MLP neurons of a small language model. Each row is named by its layer, matrix (up: input weights) and neuron, and shows model dimensions 288-383. Each number is 128 + 24 x the weight over its row's rms, rounded and kept within 0 to 255.
After each neuron's rows, "fires on" lists the tokens most often at its 100 highest values on Wikipedia text that the model never trained on.

L4.up1611 [123  95 142  72 145 112 101  73 100  94 107  93 122  94 145 119 115  78 172 133 158 106 120 137 165 135 138 128 126 136 105 130 136 146 135 133 109 142 110 130 126 115 121 104 120 125 111 135  87 151 101 144 143 122  58 135 150 109 179 160 105 129 171 113  78  97 126 134  99 113  95 130 121 130 179 112 100 109  47 155 141 162 110  75  89 122 103  89 130 138 153 132 180 171  90 156]
fires on: "of ", "the ", "form", "r", "'"

L4.up1534 [109 134 119 118 174  73 153 143 159 115 164  90 167 142 113 124 134 142 151 115 147  95  98 102 123 125 141 137 125  96 117  94  93 135 149 174 104 124 157  95 144 152  99  98 122 107  97 109 175 120 144 117 151 120 118 127 127 147 105 112 109  95 142 134 144 114 111 143 139 122 117 115 132 144 140 135 127 143 102 135 125 157 151 145 156 134 153 113 154 118 134  70 137 131 137 162]
fires on: ", ", "he ", "was "

L4.up1187 [138 124 121 150 124 119 124 121 106  96 111 149 147 136 147 124 136 178  90 158 135 125 158 120 160 120 115  82 115 129 112 187 132 145 120 140 137  99 156 100 127 126 166 101 132 122 153 132 116 114 154 138 159 114 110 130 118 154 122 121  94 140 161 130 133 112 153 154 115  88 120 124 132 155 122 116 113 174  97 175  73 170 145 122 121 128  89 131 103 114 151 109 146 123  91 129]
fires on: "| ", "p", ". ", "present"

L4.up33 [ 98  92 177 132 149 129  84 101 170 127 100 115 139 137 124 139 129 102 147 116  90 134 112 121 123 121 127 101 148 189  83 118 138 116 160 130  95 129 162 109 104 110 131 147  70 136 131 112 125 104 123 143 128  97 137 113 150 127 124 148 107 122 160 147 170 128 130 165 112 128 138 117 123  75  80 131 109 148  90 106 145 120 115 154 129 148 157 103 138 170 144 151 122 164 134 120]
fires on: "| ", "; ", "\n", " "

L4.up2684 [178 130 124  97 148 126 106 146 110 104 101  55 145 116 145 122 109 104 145 142 133 155 173 137 111 133 141 123 127 126 151 101  93 131 153 107  57 181 118 125 143  94 131 133  99  94 116 128  98  87 148 149 139 121 153 176 140 119 106 114  98 126 124 135 109 120 118 111 117 114 120 140 147 114 107 140 102 156  60 141 129 143 133  88  92 110 119 151 110 114  75 169 103 147  94 110]
fires on: "a ", "-", "the ", "of ", "then "

L4.up2704 [ 85 129 178 131 112 108  82 148 114 105 104 124 115 119 101 144 113  95 124 141 133 160 125 120 140 135 124 178 114 102 126 108 126 173 168 162 109  56  81 122  95 133 116 155 126  99 103 119 131 145 117 127 109 146 164 134 103 168 195 126 133 118 128 148 137 163 117 133 105 147 123 158 165  96 135 125 135 148 115 148 157 126 102 111 111 114 156 108 147 145  68 148 170 165  62 127]
fires on: "==", "as ", "or ", "==="

L4.up3386 [113 111 164  97 151 186 110  80 152 137 157 120 147 153 147 106 158 137 151 155 144 139  79 120 116 146 144 149 121 144 151 150  88 124 141 132 135 135 105 130 160 151 104 152 125 145 103 160  99 153 131 139 137  85 140  73 157 165 107 125 120 151 128 116  94 113 144 148 155 159 138 127 102 149 160  68 139 113 111 126 182 150 158 121 118  95 134 122 118  89 152 130  89  97 159 163]
fires on: "| ", "'", "and "

L4.up312 [ 76 148 152  99 149 128 115 123 142  95 144 122 122 151 133 134 145 108  92 130 151  84  93 125 112 116 185 117 110 120 175 113 147 145 154 116 115 118 101 168 148 109 158 119 121 117 131 164 145 160 143  99 136 113  87 138 137 111  99  76 121 123 138 140 140 133 152 113 150 149 116  84 103 123  74 157 123 122 162  94 131 135 138  94 178  86  94 120 105 104 161 130 153 169 121 119]
fires on: "| ", ", ", "+", "–", "(", "born "

L4.up418 [ 92  77 152 147 150 116 133 148 169 134 132 130 171 117 159 106 138 137  73 150 112 124 148 110 116  64 109 118  71 135  92 155 118 163 134 156 180 118 137 135 135 145 132 109 125 136 143 117 117 108 146 171 120 129 146 145 121 119 163 130 119 133 139 133 126 146 177 146 121 146 134 110 124 102 155 125 107 166 102 106 127 111 142 120 145 141 155 105 136 133 124 107  97 106 138 138]
fires on: "\" ", "| ", "|", "ut", "m "

L4.up1319 [110 121 156 129 146 118 141 128 169 127 153 134  88 127 177 101 130 109 162 135 110  75 118 133 141 123  81 134 128 117 166 139 109 121 104 126 161 159 165 101 115 134 163 113 100 151  81 118 129 142 137 122 100 114 157 136 148  69 149  78  95 146 144 140  96 102 144  88 103 142 133 147 145 141 126 114 201 109 133 132 135 142 156 142  81 117 213 168 160 136 138 129 115 118 112 134]
fires on: ", ", "when ", "among ", "000 ", "that ", "all "

L4.up529 [104  92 133 115 111 103 114 110 146 154 113 138 135 127 121 163 149 121 121 143 130 181 138 116  96 133 120 123 115  86 151 112 132 102 102 129 131 121 141 102 151  72 138 150 134 134  88 115  96 125  92 108 134 122 108 102 116 136 139  74 127 124 135 126 118 148 213 131 139 126 112 137 132 148 104 157 144 145 107 100 139 128  95 162 173 144 118 155 117 126 131 157 165 128 145 137]
fires on: ".", ",", "wave "

L4.up746 [146 114 138 104 137  63 167 141 152 100 140 133 139 119 159 142 145 171 113 130 136 182 141 133 154 117 125  96 103 110 159 149 144 149  59  75 148 142 153 133 126 156 136 158 123 166 158 104 115 151 102 124 112 133 121 129 178 137 117 110 130 102 146 122 124  86 136  97 105 131 105 133 128 119 153 187 148 136  93 117 105  90 122 107 112 106 122 157 156 105 103 125 117  96 106 119]
fires on: ", "

L4.up485 [108 162 137 135 134 167 132 137 132 111  89 112 111 127 151 117 135 116  99 116 132 157 142 139 104 138  96 122 145 131 127 145  98 135 159 122 145 108 115 134 147 130 107  86 146 127 140 111 176 115 129  99 168 127 144 104 114 166 143 119 114 167 176  91 124 118 105 136 124 159 130 146 110 161 142 125  74 163 114 126 165 152 136 121 169 193 157 102 140 160 137 155 136 133 142 118]
fires on: "| ", "; ", "|", "), ", "0"

L4.up209 [104 130 145 136 128 128 164 113 118 153 124 116  92 138 101  98 129 128 116 115 151 139 113 110 109 124 129 104 171 114  87 118  95 169 116 108 131 174 110  83 108  92 160 103 120 123 100 131 129 111 115 116 161 118 147 136 101 131  81 120 136 140 136 152 156 134 119 126  99 131 101  97 121 172 118 118 120 125 143 165 139 112 117 154 111 111 142 130 166  86 141 130 143  68 129 176]
fires on: "of ", "with ", "years ", "as ", ") ", "th "

L4.up3480 [149 135 111 134 170 124 130 142 127 133 127  90 142 140 105  95 123  89  98 133 141 160 158  61 124  85 142  91 141 123  97  94 138 129 167 146  72  81 131  94 103 119 124 132 108  91 133 157 112 168 157 119 108  97 119 108 150 134 110 118 108 118 121 105 152 153 122  81 136 153 157 152 111 105 104 131 132 152 138 109 124 117 122  87 146 131 173  85 163 151 116 147 146 181 106 150]
fires on: ", ", "; ", "known "

L4.up876 [173 134 136 141  80 118 131  94 133 129  89  94 120 116 113 136 155 141 122  79 148 129 129 180 124 160  82 162 103 113 119  97 159 134 147 114 136 140 131 165 113 161 103 110 127 160 113 148 115 112 140 138  98 148 135 158 121 140 133 126 150 101 170 130  72 174 120  71 143 164 142  99 140 120 101 121 107 162 131 190 142 123  92 111 134 134 103 107 135 166 160 157 129 149 110 127]
fires on: "of ", "the ", "all ", "this "

L4.up571 [129 162 100 106 108 149 129 120 129 125  89 123  89 117 157 139 111 124 177 154 157 111 126 138 131 135 142 136 142  99 111 131 139 174 120 110 127 134 117 145 125 174 108 122 130  94 117 110 148 132 133 118 155  87 132 140 143 132 111 147  98 115 101 185 101 107 142 156 113 105  85 118 135  86 146 125 135 197 125 107 154 152 106 151 123 150 110 142 161 136 133 161 117 125 163 108]
fires on: "| ", "0 ", "|", "ed", ". ", ")"

L4.up663 [ 91  96 163 116 106 125 145 133 158 146 138 113 143 132 117 141 119 182 120 149 118 140 118 136 139 129 135 120 103 158  89 147  91 133 112  99 128  93  82 118 133 114 145 107 159 140 155  97 156 146 154 135  88 148 127 121 114 163 173  93 127 142  89 121 148 108 103 144 122 128 109 147 139 126 133 165 118 135 151 137 118 172 125 109 117 121 150  84 137 160 144 151 159 106 137  96]
fires on: "to ", "as ", "er", "a ", "or ", "-"

L4.up1327 [ 82 150 152 144 134 146 116 106  84  97 147 112 160  96 156 108 141 144 114 115 126 120 119 136 136 136 140 112  93 144 153 140 171 154 118 105  59 113 143 175 113 117 179 106  98 119 126 137 186 128 140 136 135 134  85 116 163 115 101  98  84 127 140 156  99 118 114 144 125 120 104 127 126 100 155 115 149  63 132 148 107 146 143 115 125 110  94 134 144 103 118 112 147 137 111  71]
fires on: "| ", "States", "States ", "s", ", ", "and "

L4.up1357 [125 150 120 132 159 140 189  81 104  90 110  76  91 119 142 146 125 141 104 105 133 161 105 137 122 155 122 109 115 152 112 164 105 117  91  99 120 129 133 141 118 123 136 129 122 154  90 152 139 141 118 101 109 157 113 137 103 107 118 161 139 142 109 131 150 138 150  94 143 135  93 102 117 100 156 139 171 121 163 161 155 121 114 131 139 123 160 134 126 144 130 142 124  76 142 127]
fires on: "\n", "th "

L4.up2506 [142 155 120 126 137 153 128 129 118 162  69 105  90 137 117 131 121 101 149 113  99 119 104 118 129 198 156 114 128 158 108 119 140 169  79 130 126 119 148 113 137  75 109 118 112 126  61 109 121 114 113 109 125 102 103 103  69  90 117 145 134 121 111 148 114 158 116 111 157  91 129 103 130 140  95 155 126 140 106 116 154 148 120 136 135 152 137 162 136 116  98  67  88 104 174 127]
fires on: ". ", "). ", ": "

L4.up2821 [127  87 116 113 127 122 150 127 112 141 119  72 116 140 179 141 112 130 111 136 139 143 111 145 120 116 152 131  96 161 136 112 132 102 150 125 130 144 137 118 162 139  83  84 131 109 135 150 134 138 123 132  93 146 124  87 151 115 125  70 105 163 126 103 139 123 134 150  91 100 145 115 117 117 146 121 134  97 150 149 170 164 116 108 138 116 149 179 117  98 115 132 128 151 165  98]
fires on: "| ", " ", ". ", "% ", "|"

L4.up190 [119  90 116 111 126 153 102 124 145  90 109 107 163 147 120 128 147 113 176 111 142 142 105 112 151 124  91 126  64 106 160 136 149 132 141 191 103 119 115 134 139  79 164 109 106 128  85 127 134 101 164 145 124 116 106  96 162 147 104 150 129 133 136 144 121 159 163 116 139 149 132 109  92 119 117  96 157 152 103 138 127 138  84 143 149 139 112 152 104 102 125 114 118 121 122 116]
fires on: "| ", ". ", ", "

L4.up596 [ 84 140 129 126 153 151 142 118 137 134 127  89 104 103 125 162 127 158 141 138 117 103 110 125 132 124 159 103 109 192 146 116 123  90 119 131 126 141 157 162 160 101  98 166 139 115  97 128 134 158  90 122 103 147 150 139 127 119 106 126 127 143 142 121  36 113 150 157 101 145 155 124 132 144  80 133 131 169  99 147 108 179 153 132 119  93 140  89 139 121 137 159 141 112 133 155]
fires on: "s ", "and ", "that ", "the "

L4.up3390 [131 135 107 148  82 149 163 138  86 118 117  85 133 120 104 156 124 114 160  94 113 138 136  98 101 131 167  96 116 142 135 133 160 131 101 125 100 165 128 186 121 135  93 126 120 106 114 119 125 112  90 131 151  81 140  93 138 170 140 126 133 135 128 151 124 158 116  92  87 144 134 130 149 106 121 152 125 162 142 144 126 122 128  99 126  92 147 141 120 128 125 137 141 153 148 137]
fires on: ", ", "o", "over", ". ", "| "

L4.up1470 [157 163 124  98 133  93 165 154 120  74  89  91 102 117 124  98 141  95  76 145 137  97 165 163 107  82 127 113 133 114 128 132 119 148 143 133 145 110 119  91 118 143 143  96  96 136 136 154 151 109 139  95 155 111 169 107 147 130 121 112 132 164 146 133 121 119 109 129 142 150 116 132 140 145 153 147 127 126 120 127 143 157 110 141 105 148 123 135 151 105 150  97 144 139 117 155]
fires on: "| ", "\n  ", ". ", "_{", "UEFA "

L4.up2915 [128 124 156 128 176 108 123 111 144 103 142 172 120 157 155  91 137 141  54 129 117 150 105 171  94  97 130 155 127 106 107 124  82 135 110 144  96 143 104 137 104 140 143  83  93 157 119  73 141 128 118 141 140 106 140  81 131 111 129 119 137 211 152  96 135  79 156 139 114 111 133 146 125 165 170 181 140 167 157 139 133 149 104 138 148 161  99 147 125 117 139 113 125 127 110  80]
fires on: "between ", "the ", "with ", "Between ", ", "

L4.up86 [160 157 122  99  87  80 133 149 146 117 121 108 158 127 114 148 133 124 101 161 153 131 116 187 118 138 118 146 107 146 136 115 114 162 126 125 118  81 122 134 155 134 121 149 121 123 130 166 177 112 123 128 138 115 149 141 159 124 125  92 145 130 134 108 128 158 166 176  96 126 120 117 118 156  88 152 137 152 108 113 118 168  89 104 151 132  79 121 148 149 141  99 132 138 160 133]
fires on: "\n  ", "|", ",", ".", "\n", "Univers"